Part of a small language model's weights.
Size: 8 layers, width 160, MLP 640 tanh GELU, vocabulary 2244, 2.93M parameters.
Architecture: LayerNorm before each block, learned and rotary positions, tied embeddings.
MLP neurons of a small language model. Each row is named by its layer, matrix (up: input weights) and neuron, and shows model dimensions 0-159. Each number is 500 + 25 x the weight over its row's rms, rounded and kept within 0 to 999. Numbers have three digits each.
After each neuron's rows, "fires on" lists the tokens most often at its 100 highest values on Wikipedia text that the model never trained on. A number after a token or word is its count.

L4.up332:499450535501492488498487524496498490483458469469477520518503472490500474512514510524498505499506485493506515457539484513455500491480518500533492514492557514495486479558474525455555503437492463509468469530439466433489571542487522473498507453508505535451516476531503471498504501512519504496548528479484497521511503529517497508503469505530471524474478492502515526508527528522540495532521493509464476502517498514513505510493507481477498514480532465546496520524498496494507468492523456
fires on: "ing" 24, "ed" 24, "s" 4, "ind" 4, "t" 4

L4.up568:490489517475501521491490521513501515485487502467485490508487462459468478488443568506537494519497460472551499489489502490497512462461486510444534485529558511451475470524528502477526505473504507481482495489496506485535484494499520514499466524510482497511527508544474507535552519497486501498513529461529534474520474477516495529504509510474465459477504512477506523497499486500494533497552529548475466452535458496490523539501508492509547467528468542468499489500498488472478454474514509
fires on: " sh" 28, " ph" 20, " top" 15, "ath" 11, "9" 5, "th" 5

L4.up560:471506515456488467497476512507517496506520491482470466482513460503510492495503509509507535482486515513521515537473470533484474452489485480452490545484491539491492505514449472520482495465483511543513498507468465489483533481496506521484497500512478472515544481522452490489533540545500467512523527489515515473538487518472503507502491533507453521516489537476489523488503521509530516519486515572487505506527474493501501556497508480540513514540462527520509447479463542450447513509464465
fires on: " first" 15, " most" 11, "age" 8, "m" 7, "p" 7, " second" 6

L4.up68:497495516481465492498460517475531524452486504512489472504559479514489459486557501508498483490495526492545530466525483571484498469489531492484462526448534479451494499493471497478490512503498498475499494564448503463509521506493507480503500515532482481493521494540466489536471513500525492518479500465499489458479519505512510526506499522506513476525444482506486513508537443507537484494523518481505499485529502500530499515527480504499527535492487494546501585530475482534508480497527518
fires on: "ly" 38, " well" 13, " expl" 9, "ten" 5, "ely" 5, "ug" 4

L4.up167:549489489509474501537471449476498499474467513466498532469511470525519502525495501514511529512488548482467551457505483521497494446495504507485505517467509535511485486514484468484555492484490515505510485508497464547508480555527524475509527496562497493476506530523486500484538546497483508475551512501541416484525486481470469471499484497494479483505539484463492474545481533521526503487489523492467485522499461522509494498452500470506491502486530510529519492533534476499478516476492516
fires on: "," 16, "u" 11, " w" 11, " h" 9, "ife" 8, "'" 7

L4.up469:487480489492520508534525506468541441516501526427508514532540503488471494475502498500568472458537469455498501478527518486503490530513508539489517481446472530541509526517507488518498543514487504498477478476457501489502519523498485514508487490520519484431481481523495505519466538527530507511517474457504492465486458499508468523516505528501514456480496498513518541482479478506460496486513494513465512498475486497498478524508451483498511454529463514507487539538513471502521527479540465
fires on: " for" 12, " during" 12, " place" 8, "rit" 7, "op" 7, " since" 7

L4.up15:503444506481466504540514510467483487511454506511491484493475490496470503538526489518508479542442537510478476519535507494512494496506526499543487506468499471510489472506523525441519506497470493530525477500521467518497560462482529495510538478505541508494507494472461523506473490501506465490459468480525476530515481493532474493531542473533495507551481476521505517518511512524509501520519443498496497509505426523508474501521488468554510470475502472555514486485474478534534491535492496
fires on: "ing" 41, "ol" 11, "he" 6, "ind" 5, "el" 5, "l" 4

L4.up587:474524508481418528550506479506517506513533517456444548530509480500479498488517503520515481488483520471452509524503517506461510492492519515493503518518498501449480520482510512456523453507483499491475471530489494532508513508493466503542518516547480519530537474471518504518531494509482536494536487503513487490519486514513492543513503440494510491472503478540482534529494535485485500476484508499465451506552532526491471499492500538521549481534462466526514471518473485505558491487502507
fires on: " P" 20, "ac" 11, "|---|\n" 9, " Gl" 7, "iv" 6

L4.up564:487509476448473508520510481507496485484505511493520492525511501532471509482491507534534464485524485489559471496518530570520534489484519492485522503476512476509544521503509527464474487505480473563508499536477466491495500504498472520493508524537494485493487519484439506535479523543490490549509482471495459485478490553431468491508492489517498468514495493467498478520513508501474535488514543483514505523482522535520505508449476493543499497540489480492570517518534491487504488489562488
fires on: "om" 19, "av" 12, "on" 10, "-" 8, "ad" 8, "us" 7

L4.up19:493521576499437510508527457504518523483452514491525479445530481493486516543440514510496498472490481483510572480481498471507453527517512514516478526497526504518532564513485485512525531490496521504507537545497505528524478500470504473503520501498533492443509476472509532507541482511527478516516475479513499472495487511513491468502515489530488511469443529460511460477510483510508507524469498554506495475486471477493489515448480494498511467531454472500478488503496478504506492511495496
fires on: "b" 42, "a" 22, "i" 7, "g" 6, "hes" 4, "h" 4

L4.up467:515504517455492519504512496542514448500495494495531451481485483473477485465436528488531492481496482513501559514485492516532482516525489495504501507512514520490526502508508502508492478485474515480491492537516449481466490479440533477511539478510542531454488514542463500542438487513515505518511508510484560524465532511514494528504481529483483533487506506484507478497474527554517536522506536498494492431525511494456563462478543497492496509508488499514507479492493509459526519503501488
fires on: "d" 17, "g" 16, "b" 10, "es" 9, "est" 5

L4.up513:539493493497526525494521473512511528491513493489473513494485504438499477515551549506520502472490512481478509476487497453494500525521535511514458458496491521467447504520468532538530454519419483486512478489486514472447454531497501534511551510523553473483508531545463497511498492507499479526482510448524528536510526509498466498503499532501496507478505473501479523514462515497514551518490510477493500485505522519492540499498517486491492547509501487535502517477480451511487469546496509
fires on: " after" 22, " After" 12, "fter" 11, "ill" 9, "." 7, "D" 6

L4.up50:513485485511420520516508494472530506530505508521482498454526474509509502523489489493470483498452480527525461470484499481499491471538521514458499512461518524515489467553489499515553454507500500544500516529484454501537492535500504437498496545504465470490493536505507464494515505536507477545507496528489509515523496500510493470521492521505465513513512504447528482461504507488529530534446499495452489471480477498523487534475523488541499498478534541502520498546496444499498497518485520
fires on: " " 26, "b" 25, "ro" 6, "he" 5, " He" 4, "," 4

L4.up489:505525533523504513515468521464450525498492503507526494523511497486506476497502519506490478462501483522528528485491460515518485501546506517471479546466512503507503485492504509518522488461481452480479496490501490511473515516475502475503502499492519536473514477474477467520461503545509470537530493528503515510498540523504516501511510515534463492549403436512509540481515488506492504503490512510452531490510446561513483531468483509481513579492466500545479535491498468513516492482499476
fires on: "ing" 24, "uring" 12, "ed" 9, "rom" 7, ":" 7, " On" 6

L4.up259:499478480482493511517469512528485442541446501501515498475533495491475468519510478494510454465523494465500500515514489503490506407494491525465467505505534471510531504495499500515532428495481559507490461472489493513499488569521488495523494486500501507495527505505528533519521475515477505490537461516516522491510470515482491489509484515516532488504486498524514512547490533497513487516531514515495533500508527518523511529447465509479480438518516464485516490520535504485557449513485470
fires on: " |" 89, "P" 5

L4.up254:511465499440511508514472483488462459457478533518494464504501479488527483517515502524495502478518518508443494479527492493469449495500520495497494511491497502509482505483490490527529532489527530500474499515545525509483543501447497511488543510453481500503510468501490517474541524536467486536488445511524489491489491551492472496512496474517510488494520522497422529503522489506528543502505532553470447494536499484515512486477488506543486510577484484471511513525529547498525499485477513
fires on: " ra" 22, " tra" 20, "r" 8, "u" 5, " w" 5, " rec" 4

L4.up383:471486515486486528482538471489485487490483477473534539463479493480442506499489469485522483515470523496483541496479470488522494490487501501531449534531518564442509446515485517448472479487513527480502496483487454495470484521501496442500521501509478496485527491513455463505532508477521472494538491511536499533526521523516502532502507528565465476496519487479498456502510495539428511524531503522494487472505542502537530504489502513509542497491529508527488501501507476458484488506490490
fires on: "ton" 16, "ith" 13, "man" 9, "ley" 8, "erson" 5, "son" 5

L4.up627:556517501465507504520463541493503495551483531492453467476545491470485454499552507482467511502504519487488536471527482498475506479500517504528478519504550524439527495482479494513533472500463490476441513509518519513490530498485540474529487489492486508521505498523495441526508542477517474514502494459503545557508516493485449504535466522484499498488533484481460520502497534514526492492491531502507474504518488516475495505514545459550507528502479479531489544534473470498503490499504492
fires on: " rec" 26, " end" 13, "est" 8, " conf" 8

L4.up282:471505548483442538515494486480507511469483535476519519493549500485513490520500492455504462486484505483555462489469510491497528476518480532496501545484512489511489498500491486471520480483513542549465506469478476503491542500482526498508509513501548502512518494494473537499516493460519506503510484452514485476517483512471546477494480532520512500492441486505467519481534514465476529509518539493493497497463551534515523522481458468540474461498527479495557545489531534463495510462508473
fires on: " |" 20, " col" 10, "ig" 9, "areer" 8, "oc" 5, " most" 4

L4.up477:494482500484497510493505522521465530472496521510500455486508534572519489466485512525505530467523477537487505514490473544526524481518493509460478537494485548493487512462494471509512509468509521491512480507493474567482508540489492467526493529535488488478519498475463478513516527468477493547543517517544465490534481510529480522502485510468481478503497494511509521464493501467499479503499515520485499509504462517559520533468482506518509461533471479459509492504530522477544407518500496
fires on: "th" 15, " second" 14, "le" 11, " bl" 9, "2" 4, " first" 4

L4.up397:551485544502479511521483580528453522503508531505441528505489522506476453525523489497473504494509478423534517507478496496493514520487507495506495481471477464472499473519517510503509475527432465505479517520486458524521515533509500511514485471500511507502493539505508520495482521538500461535461514534510484469498474487489517468502455522518494540508462458524505448545485502488506495507491473471474521515504477520515499541496471478505521494552518467500516520539507479503536527486511493
fires on: "}" 18, "000" 13, "]" 8, "imes" 6, "areer" 4, "otes" 4

L4.up133:506489520482488511529509545531504462475528550443472530465529524469470478502522478489490472502494504518481479527538551479454524507518477529466480514486516481489481487483492490519520507508510512518445500460510481528493494537460530478499494507449485463520533496512523529492548473496477487529495461461525502456493493540511531507552473507459489531492442494493497472534515480490504496483505516491526530525542526489525465510462500515498498518541469503514513527498494470503517494516556473
fires on: " comp" 22, " career" 12, "-" 8, " Comp" 7, "areer" 7, " Year" 5

L4.up584:474472461491481516549507509505535472510495514513525465492532514505511513515518470499505473491497528467492442467505493530504505523528510532504507482434509497501458509483514463430576522476509501471486512518464484512487521505500520514523524480484467477498509475548506517500509462497466487545494520460488477471523471534469459511515503491499492519524527457507501520536483503508481528517560489515466521473505495483512496528466492512514499530491525564465510515533525485464484515528496453
fires on: ")," 17, " a" 14, " " 14, "/" 8, " r" 6, "ed" 5

L4.up424:508517506445441508528476572523485535523520496520549451469526493520474464520481486477521502513502492452511506527461539444480509495501501500539490507517481471483503493543500484506505433519450487485507480516536476486479512502473492485483533492524483483449497494494495527484507497482529477536492499515522496485493517522475524543479507467497518447520530507465492538504486515530493513530505499539488525430489502509498504487490484499477524512502458499528501499487510469523559517500531530
fires on: "E" 28, "cc" 11, "e" 9, "C" 8, " Pre" 8, "le" 7

L4.up219:505514502493464514473505525493485544499522518476454534484495481537462505450468552517466547500520474474554508496460516493484480531533528510542481544534537496500502506499532489468526529458497448500485526532455474517509490550505518485480521488484485498471530546518463496463513510507470506531515472466492519509505512512481512490520500487487497504474499476479471478503533473503497479515513530508485450538555475515516493482473521520533497538504472486511534501533518484483468473491548526
fires on: " s" 40, " w" 12, "w" 11, " st" 10, " le" 10

L4.up132:516496526502445517531424509483469511509499467448502482492523480544513510485528506513533461523514523444514521495528499527460525483490501545513498546499551499529509452499490506527522453486473522521463496494476485476502490510496488530493500498511460474474529485484474519489501516549534477523510471446479500469473465484479479519481468524520513492541491469529505475499515496510493540494497486489488480510559494517494504523462483530532505490495543526478549493523517465464518488501512524
fires on: " |" 43, "|" 12, "-" 10, "us" 5, "ack" 4

L4.up413:542508524499477498486466508526509522475476535521485512474499456476492508507479506460528487481494489506510517525557502548501473488495500485497499491504517496529512437484444536479518520473482533542502507521476496536493466518495517482488529498464552508487492511477530476523485483489499483482466483508495504520483443502450469471486515505483488544461499490511491518477508514560494484549522511491485546511530474525532509562527499493512500519503446457546565524524510467487512496512501517
fires on: "als" 11, "en" 11, "ies" 10, "s" 7, "ays" 6, "es" 6

L4.up490:478485508491464519520484466520518506483434507490499501517552491441494463494513528489543521485487518533476478535488487478499488454469518495499519494480574489484476479502479536528526447457494465495517521482490521516512538505478480521497480494563536480541544476483548470487529491499530496490498494492511515529492494494515529489463507553495503528508478483476484541503473508486509517506500447547474476525485487533535469535457519491493527510496474530501535506492498507483501475462501506
fires on: "el" 19, "e" 16, "ough" 11, "a" 10, " ab" 9

L4.up37:509497527513475519500521487508487499523505499445476501505552539482503473479513497470510502479525478497436521477519510488533503522536453534482535476451443548531488499527525498536478479506487485513537503450491456484477514533508506491497501552493506474448509504513490476493493558478543510489505477492513473499498517521530505543504458491509499483491475476505488499477493486503517530501464553489481462481521489552497474518508503506496491497475446509548502516483451525525488461524476540
fires on: "ian" 17, "ax" 11, "un" 8, " National" 8, "iver" 6, " German" 5

L4.up87:512511515479526521503528524556500514517514500482543473505534541522455501468508503492494453493508484473495493502519522524477545472530533458487492543479535506486485504479486469474502513501495469487499546512517487492513519478498494488517521528454516517473507552527447513481494526541515469481522455457511540492512506522478480504499519516459485504479514458469466512512492505483496535464499501493476523481478474538512495486441428482456480473485462500509545521553482487489506501534507481
fires on: "ro" 15, "E" 10, "O" 7, "ou" 7, "ra" 6, " There" 5

L4.up609:470497512518462478515513479462464487501493517477484534514510502560512508495499535467538509489512537521537490469465535476464539475489510511488478504471506564482469479531526537525577461515482541474492495491469509506490528518472495533475486508543455501522500540531498477513515524492504533554473481445462530521485480498501484496517469548505507498463517456487489467519521485526505487443504492518499468493496489486474508507504497475510531466506494487505525469519490503468509485514537519
fires on: "y" 29, "ar" 12, "ep" 12, "ty" 6, "°" 6, "ra" 5

L4.up38:502445494537465517506519496546502483494498504483503503511497461515512540443486550493527474515524520431490522487488496469492527504478470509540483488517512490491511531453493515533506490529464502453488482542484470497487477533505485509526498463483480534507504511507483532507520561516517514512454498489464508480511525521508509518469524479512466524477517490488498437549525514523496484523527512488462472489500487475504523483486525458529515544482470503547512535470470459508539513538479520
fires on: " Mag" 15, "r" 13, "ep" 13, "°" 8, "rop" 7

L4.up624:445512529476477521502479513508472497492510505492498509531502483534481515504526521529492512511502493507463482463569497502480551516461533493502488526520511495554449484494522514476472485508503494486476565491509462531548500466481505524485523480499493444476549507520562476514489514474503516525491501485522532475489521508501469537475461483457528543520506448479481480548477515505463540497493500493521472534490479529501464510484492497521549529510526517506522489482503461493519480491530479
fires on: "art" 16, "s" 14, "l" 11, "is" 10, "ath" 7, "ed" 7

L4.up149:495532482481505527500526457453502492543486497462496534501463485495468503522485521497488467510473520475469499516506521499491495468479540505499498543508477529471495491472474495483529454511485517556530501461460485519465515475474497515517492485563499474473493521510507468511531498464508522483575483543504520465502470481513508478511469532530520480492504487489497507538443532516477517447514474535499504489524494496530510489486510496534522503525519583523499507492483542474491475537503470
fires on: "a" 42, " bas" 7, "an" 6, "u" 5, " col" 5, "c" 4

L4.up358:522522513515483472477498503550512545473434505515481477449511504516473479480552519515532474521543506519536483455495484529494493496539524480478499490483488504501480496493439524518555529484516489473450466514501500508501517531488526520485497493505493472496553524496536544526482492484510523534517564489518527483486503534459528540479468487521481526467511515491490509483536534522547500508507495456458487466538508505507547516491477469485510523505479525504508492479522510476487494512464481
fires on: "ed" 40, "ated" 18, "ized" 10, "ied" 4, "ous" 4

L4.up297:586526505496480472457484523495484504513476534476473516496463507495480485506482518518477501474493491494537509505471514501564479506509544484543495511478513514444495499476489509506543453499498490499493519530476442565491510517468466527483507533503544528440521521524529516562490489507489500480474496522470445474538507495497505514488489482510480550474487445499496499491496506496477520486519475488503518531503493492559478498530477503494486520493468497513520514501486489506538489504515446
fires on: "s" 18, ")" 14, "000" 11, "ases" 9, "}" 6, "ies" 5

L4.up370:517468505445429511523458501505515502528468491512485498485503456493505468507484528512465492489483518515486517523467503501467503472550511508504505507515496508463530521533483486451561469503488488521503479542500485502539515498523483479493528472540518464472493482508520515477472502519465486468527467504521504455540513510501543537483528512497508492478498512503505564565516513514521538530490514509522506499536521494548538520483449479522488511532463502489532487488434479500487518509492513
fires on: " are" 34, "-" 21, "in" 8

L4.up427:463482496471505495499471479451515513523481538476530518483498521508506523495510534527496492517543518435481488518506508469526470496529489501498506546499493498495435524517492500489499532475470530444477559516509432487505491524483522457552510524497480466540501474523496525516506502500514501512519507507517483466504525511475457559510517495529496472466460537489477511487530496511512533548490480485463540508528492456544479467517501494499507520534474520493497471488509495489460521482520461
fires on: " s" 58, " an" 19, " wh" 16, "an" 4

L4.up356:514517500511461476512475483459475544501472500495518514494516452554495501433570496481491451491536456520533492482486545501505478501524488503516480534464504496486483511493493550473516515505492487500453506529490443491519562535474535505505538470534522483476504501474520500545503481521508483533512511500499470485501538490499460518506487532515474540496507481517500509523538496469540480488491530454468496542491501513521532460522508495495526476497512490493508502491522432497498475472503497
fires on: " and" 30, " ex" 16, " pro" 13, "ic" 12, "ant" 4

L4.up81:511496458516499529493512507492516540494482526512497482511468463492466464448512547535500489490465491484444496452509520488506503481553507544495455482513545498515483473505463484447491524488539464500513508520496510528478503512473517522516507459518508493541498487508510514529527517500500490510489502495521513524530486533431490477531512535464451512455475519503479550484534503466536544464499463508503496498493453488525500516534479486536497478503473496520494516489513525522452498530536527
fires on: "h" 22, "l" 16, " sh" 13, "ol" 10, "ah" 8, "al" 7

L4.up179:502499514485489516520455482517451487459467530513530503506528492478481489501552487516482439531490507484453481488524530490502498482542506521488524519449505493481454484520498474471537512452515487471494520552494489467408514470487497460518507526477505482494531469531497479497504500517497481509554493497476489531493487511505500490494505541514496528472496499502492489485534478474503554540522488494496516503543491505500469553488536506516531560465473527499515501488534507470516507513460517
fires on: ":" 47, " a" 32, " an" 12

L4.up215:489467583504442518472477504486512504497515479500531484493501498492486514526521509475475473515503482516486476486564483464517516469522483508465486520521520480487498457490483525508499511457522552535503462525521467544497507502522546466506515491511540511495521493497519512503530535455473455505532528500486485547502459532479498489504458522494479490507488498502479473466471503535495463481531448510499520570495473466520474497513518527501526520511511498505534518509511444524478518511461490
fires on: "y" 20, " Party" 16, "omen" 14, "ople" 6, "er" 6

L4.up100:524476500489474483547491474500481523526483530505517494516494499514488453499509483501472520491517470488506475499479509473484509512506480460495462541457529537483498481473511449521481495506494514519474537539517488499522565537523498514478529490529483449502524486507531458577495529547493499500508509535494459485489488523465487516523487516530472525478489512445498495503508506492513465504531503467480508512488472553502502488474471440517497506501506563503508489490556496437484472492491468
fires on: " first" 27, "ural" 11, "ical" 9, "ic" 8, " pro" 6

L4.up298:534546521459455557534528512471488466514481512461519514483490474513500522504478551557511530509499509506522526471470514455452558480493484535506496522486505491529516474478528474516510499521445490512491473488497488535507498503490436483505482495464469481488513498525514505550481479481525533500476511488531476478493484513539476492521492466517508493515462520490443526533523521480520523522516523539483464519519465515484497535508489446520487503503471529471511474488516515501525491492504455
fires on: "s" 15, "z" 12, "x" 10, "b" 9, "tt" 9, "ol" 8

L4.up451:531523504483522479488482533509472492466488547486557500446478446536493500495495508492484479504496506488523527486474497540538470516512530481530494531504504463512503485488496491459522489461520474479503506484486479435550487520501480494525515470501479513485550560523500492488503503539512452522517506554539518471521507479500469529456495541471483499481493484490479552497501500512513519488558539493488487500536469496491488488512504511460510512508557488511508476509512504431489492505483459
fires on: " w" 15, "ed" 15, " s" 12, "ug" 6, " met" 6, "ent" 6

L4.up290:516539471492488532546533510542524461479512517479489545519508501499471466457468523488502465442454508489488515520475499490481488509474485517450508450491462535497515445526518518501519516507498503480505531473448528485431499489494503472502508483484557472457518518492492503512492547467496488501518490532478496511521509504508496485536510498471531490524483486525514529513512482490486503518529518523473503515520517524483533546473451488486490500526503521505529507479533531433504548527530506
fires on: "re" 14, "ubl" 12, "let" 12, "ol" 10, "rit" 9

L4.up113:547478485469475539522448508503499560492492512475461532455517490484503485490499515512508488496513517421520507497475539482506509458495518512493502529506502487498501490443497465561501531492488519516500463508502497497485487520481494501520458509511496449507514480472524524542492488468508492507529493513514481521531488485495479500475458581528512524480539528514493508516547553499518490532496530508465456501532488497474509486453498466510504450545518489479484517487539509489502510494486542
fires on: " l" 20, "ec" 7, " mov" 7, " vers" 6, " c" 5, "ib" 5

L4.up339:501470480509499578515518506530535447525501495480523483525524462548523460498509512543505498484475502533512524512478460456509478501489477482506510493478495522496510447465468510504508516499493470516512498462467520488502504509500504492487503446510494493484544502506509508517486470493470449493539499523487519489554483528507459526518456544479509530481535497472507503542473513497532517553553531497486491517469518503499540542473481458499512501497507490538517485480499457452485529538482519
fires on: " n" 66, " N" 20, "ol" 9

L4.up92:446489483467485518525486482480466529479524495499506502483518478525496489522536541485524510525489512472462494499452474487469523509467546535523509514519511512499425518511477491498503490494490477515480510480475492536531501506478469536534534519465465475520526479501528540517504491502479528523506500505539441514505539529464480550509499543493532508476477500451485497530522520511490530493485528556505474524491483495542494484495486538447496533550500510501481510495542452514502474493528477
fires on: "c" 20, " ass" 15, " Ass" 10, "in" 8, "e" 7, "is" 5

L4.up123:520441485496488488510446462488496473561502504451546491509519474456497487508520539517489529477518483495522474485484524484504513499512504518546467548483573487513474484517452449514513492496473481515508509457487499447449517507499497517484511477484494504504508551499488494497554491575477480483508515504522475490510487542467447510508502532461518506528503486481504520512531497524492520464496518501484537508517502487512507483496483490475489508514503575516486541522520504482502500505494521
fires on: " per" 25, " all" 20, "ut" 8, "ong" 7, "il" 7, " Al" 7

L4.up192:503478551502491489509486476508505495484455528503463473505546455539511441508504504485489494466513535507522527497544488497450506491494467487447500483459522469496470449464447502495484495472492487553436476509479511514490515464516531482489544496468516481493530536516509481519527495498514473512500515532537464463508503559514505498533478554507493517497500510476503518453446499507499489555485487491497525486497518553504512492502502511511551508522528505494499520533507495485493502512505463
fires on: " most" 22, "ly" 15, "ely" 12, "ful" 8, "ically" 8

L4.up203:526429537480455489488485507461517477524470511469563463507488491540506526490473534495484504498485506482506492527523479526547494446527491524543505487483497516485518502513531496503490507492482510536535467516498473511465511484474517475520499525502507507485483510501456472491487537521526516481508508509492440545512498560521460537543503516495529470513442475473514495506500491514482517510485555528483509496521536545523517515545472454531490493536493467508499495487486499516492460465479502
fires on: "ish" 11, " th" 10, "ith" 9, "all" 8, "der" 7, "oung" 7

L4.up189:520493511511506540509513532511486513536470527485477519499493466519499465537465512499529427462475522456453514499524495464490484445488528512497487520474487458494517509555519479479477513466439474498470514496466472522511517539478472467558496508463500468500548505495485545519522487513485464516490443520488516499524491484469527512533504506510503511514503522500506449516479479482513510551484485499485517533498533469550489515473527514530502518513524498532504478504483473487480517502518466
fires on: " |" 29, " " 21, "|" 18, " with" 7, " sp" 5, " and" 4

L4.up441:512525502474486489540492495533515502533498509495542509538545465510504464471553507536530475453499498467535522467488508516486516511453487505491524509487500487481485458496498502501474519528481489436469529445443497545523506518505504492473564473536456479509520488503489494508485505544507542502461496460461463507471505481480484494530524505510464514525498476507476484508497520519510488527533536518516487516501510497498462501504475510546531496536464505490516500468509499535537513559471490
fires on: "om" 25, "ag" 11, "el" 11, "V" 10, "ech" 5, "_" 5

L4.up594:506523495509487514529466508513487525459477546495522470492561494518496481475576484500542473486499477505542527502489455509508527462520512515470495530465474494524455455472463471513497477511532504469455481487484493530529509466472549518540506522501474472526490469541500513506540491525496545502497531463499534506526442509489487486512494475495505528457472499524498517468495494513490521490490475509489488555502473532550503514474498480502500492509506531502498551528527504482502501491547520
fires on: " comp" 29, " ab" 13, " app" 12, " Comp" 7, "ip" 7

L4.up616:498486520507495496533465500480509507501506548466506448473491497533447515524502501520499489479522513504508532470531527476530490514486463515482482507481502565484500515538531534528557513472478512493503486496462484493517539542479507489519510503514506468442512501552477468496488507503466559499518466490525499506481513513482438521517494509506503504512505464484452483519550507547468496469504519499494466502531450506520518521502517510568531496475525482525560528529508503480511477512486511
fires on: "ep" 21, "ri" 12, "ug" 10, " " 8, " pre" 8, "10" 6

L4.up31:513471505494492514470482516462456511464520520497529461510506498459490512482479537492498457500522522558431517459550530530559518498488500557489484457464518524493522496516496512494491469534531531493433449555493516509525477536479528486494507509488493498514508527520470524499500484516506489520542442515490536483505493514505466506478474492478513479519511504469459540486522472530480501498499503533485502458500461504517536534518502503501523494535489491474507513490496490502495466468468496
fires on: "ug" 24, "ill" 16, "ud" 9, "ter" 8, " now" 7, "ly" 6

L4.up374:474513480482496535518531466502525519528513517486507495447513483496472496506478508521508509472484492508494484465435522508514512518499514511522492530532534510466483523481513518470528478506531450465504496488483520517532496528505497469561515439541493539491470512495526505484483495517470520502520456485508463515466511520435487524504510501498506438492500504524488499523536509495535483485513503525461469533541487483481494509444506497543503522511450520565484500486522456478477531482464525
fires on: "h" 36, "-" 12, " prov" 11, "-f" 8, "r" 7, "oll" 6

L4.up497:494485484478478518500463496509515473518492495484501531491486505519472496498467533459546484548523469469506545532537496521469480500485497513470548495506466541470487543546534486458472535514524455503447540499490444498467512529519535488508542501510484499504520474527496512515469476532477462523501545482498496460512468513470465550522481484524490544526537501483486504516513526545495487512504537486463508462502471473505511493482488518492470512488526526507499468487512480478462527473524504
fires on: "n" 35, "en" 7, "ost" 7, "ed" 5, "ll" 5, " An" 5

L4.up278:476502522490491486499470530456500474516472497517455466523519441511463490527510507534476433499537538469477485512567551483444482473532557489497524505456488477475468548496485505488514483499500495483465487499477480511472482547481506518475497449470487507495543527463511506537483520509531498543521490502555497493500508493489501491534505497528494472500467491501514541516538472531538489517501495480490478510538456480488503497494509516519504493505458536525529496516481501506495523515527506
fires on: " an" 22, " ev" 20, " prov" 10, "ed" 10, " V" 10, " adv" 7

L4.up127:555485562526491520522492443483509523481468494479479530490489519497525526498513491486509483491494527516499548526524520468495486490489446479471484504503475513482435489479489461510501487442491458500506473517478520541488514507475506499510516551488458493476497486516494505480540532490499492503533481516523481531515511527532485499506474533481458491534483465490497486475509508538512484464519523493474479507549543527529530483510505495558561497501546513524518495519468507487469510539467537
fires on: "it" 35, "ri" 6, "ie" 5, "ron" 5, "ul" 5

L4.up527:497469575486484492493506467516444531519465519488505563523525439479510514528525502471520484536451510489504527502510471522492502500505498498496483483501525510494494482507533502502492497528489488510477497488506471456494541550481532522492506463491532509491510464535491469514522490506553522529515493505548477508494483509458453522443502536539456507513533502481521536462503506521501514483492495491516512473473470442478521509511438492463558517520515490500507507520514466497496503500529495
fires on: "\n" 25, "y" 25, "imes" 8, "ast" 4

L4.up531:496480548458528545542502470502480451473475521495510474501477512498459480559455496503511532452526526494496523464472469474529499462520451490508523509489459492514499478489512459521546539444492498491517514525523499528520515536477508516512501500501516489463515502506518486531521579490495498491523489494519469491483475552500505496506481494508536520498482524528482503505515536545504490505527477538487458505520482526481488529508472462485516514490447495514515473477510544475487492485453487
fires on: "u" 15, "r" 12, "i" 8, "im" 8, "x" 7

L4.up124:531476503500442528504465501485535474485495472495511482484517493502490495525498485482501486506545485489535501476491471535511518511507489519526518511485503507501546523487462505495539495476494443484526494558491483493550534523484471488547491503497461520492515491528508534511481465516454527528517509471477496494513480508489469505485554495496494549461456524513487550541497523509499546454537469516435510480506491548491507522470491482518484517506452456556523520519469509498535490492494516
fires on: " v" 29, "\n\n" 16, "ed" 13, " ad" 8, "op" 6, "ele" 5

L4.up309:493455544483476491519465509522509449519497488467497480470497478513528467522508556518510526476487462461501524502472515487506493466481540511531530523501538510493443527539490475488505494471483536498465524504507505527504485548501459438504489519469527495477483521522481515500497502536458491537499482489507483478530544514516490506554521490487492458545493528485496501516535512530501544518510544484513491495538458478520496460465511515474510529471510460508530508471485481521492482499550520
fires on: " all" 43, " exp" 9, "en" 7, " or" 6, "ur" 4, " Al" 4

L4.up544:500487501450498552493499538560473492504487500494508500501531476472475497512469496555534415463504501467473484489512487490541518470521503580474481545467495468532559513496504519499520515460508523526464481485490481511494517491496490465522501466510496488500527505503544482513479496515500483521517437500484522449505532504504531479479507521532479553518497494509505515482474491472497529522519493502505505497501477492523519572496447472492520526514488504492505511493498496513536510490474477
fires on: " |" 47, ":" 19, "-" 12, "ap" 8

L4.up288:498475503477456492459486527517487479508486488476478534453502512522479517520534497490522485485466504495533518482478532491462494518531552481483414512510505514506497496546454558478547525494482500534531470528461483475518501489475524501545501495556514498491470532456517512486487478494504460505497517482510505513496458497449517484505474488531499524502490481500483513491524520529496461544529464430508494487477494513502548527476477518550488455509492480512516499488517480513503525487485500
fires on: "ok" 15, "B" 10, "O" 9, "ik" 7, "y" 7, "ob" 5

L4.up605:484519509470469496505488478518476504494522506474496502460537454500487512506499541497498492504505481443522499525468489490426483529495496531514477504517507506535542496485482486478497502503473538531474488470455504530490478512488510474526498468499495491515534524480486529530496541465502495530556527504490456529513469497488482498507471492519510485450528425495502500501475505535508479531517504516507488504511482563475502512456484477538484503531499532512510501497535458409540509488525502
fires on: " |" 51, " |\n" 20, " w" 7, "l" 5, "is" 4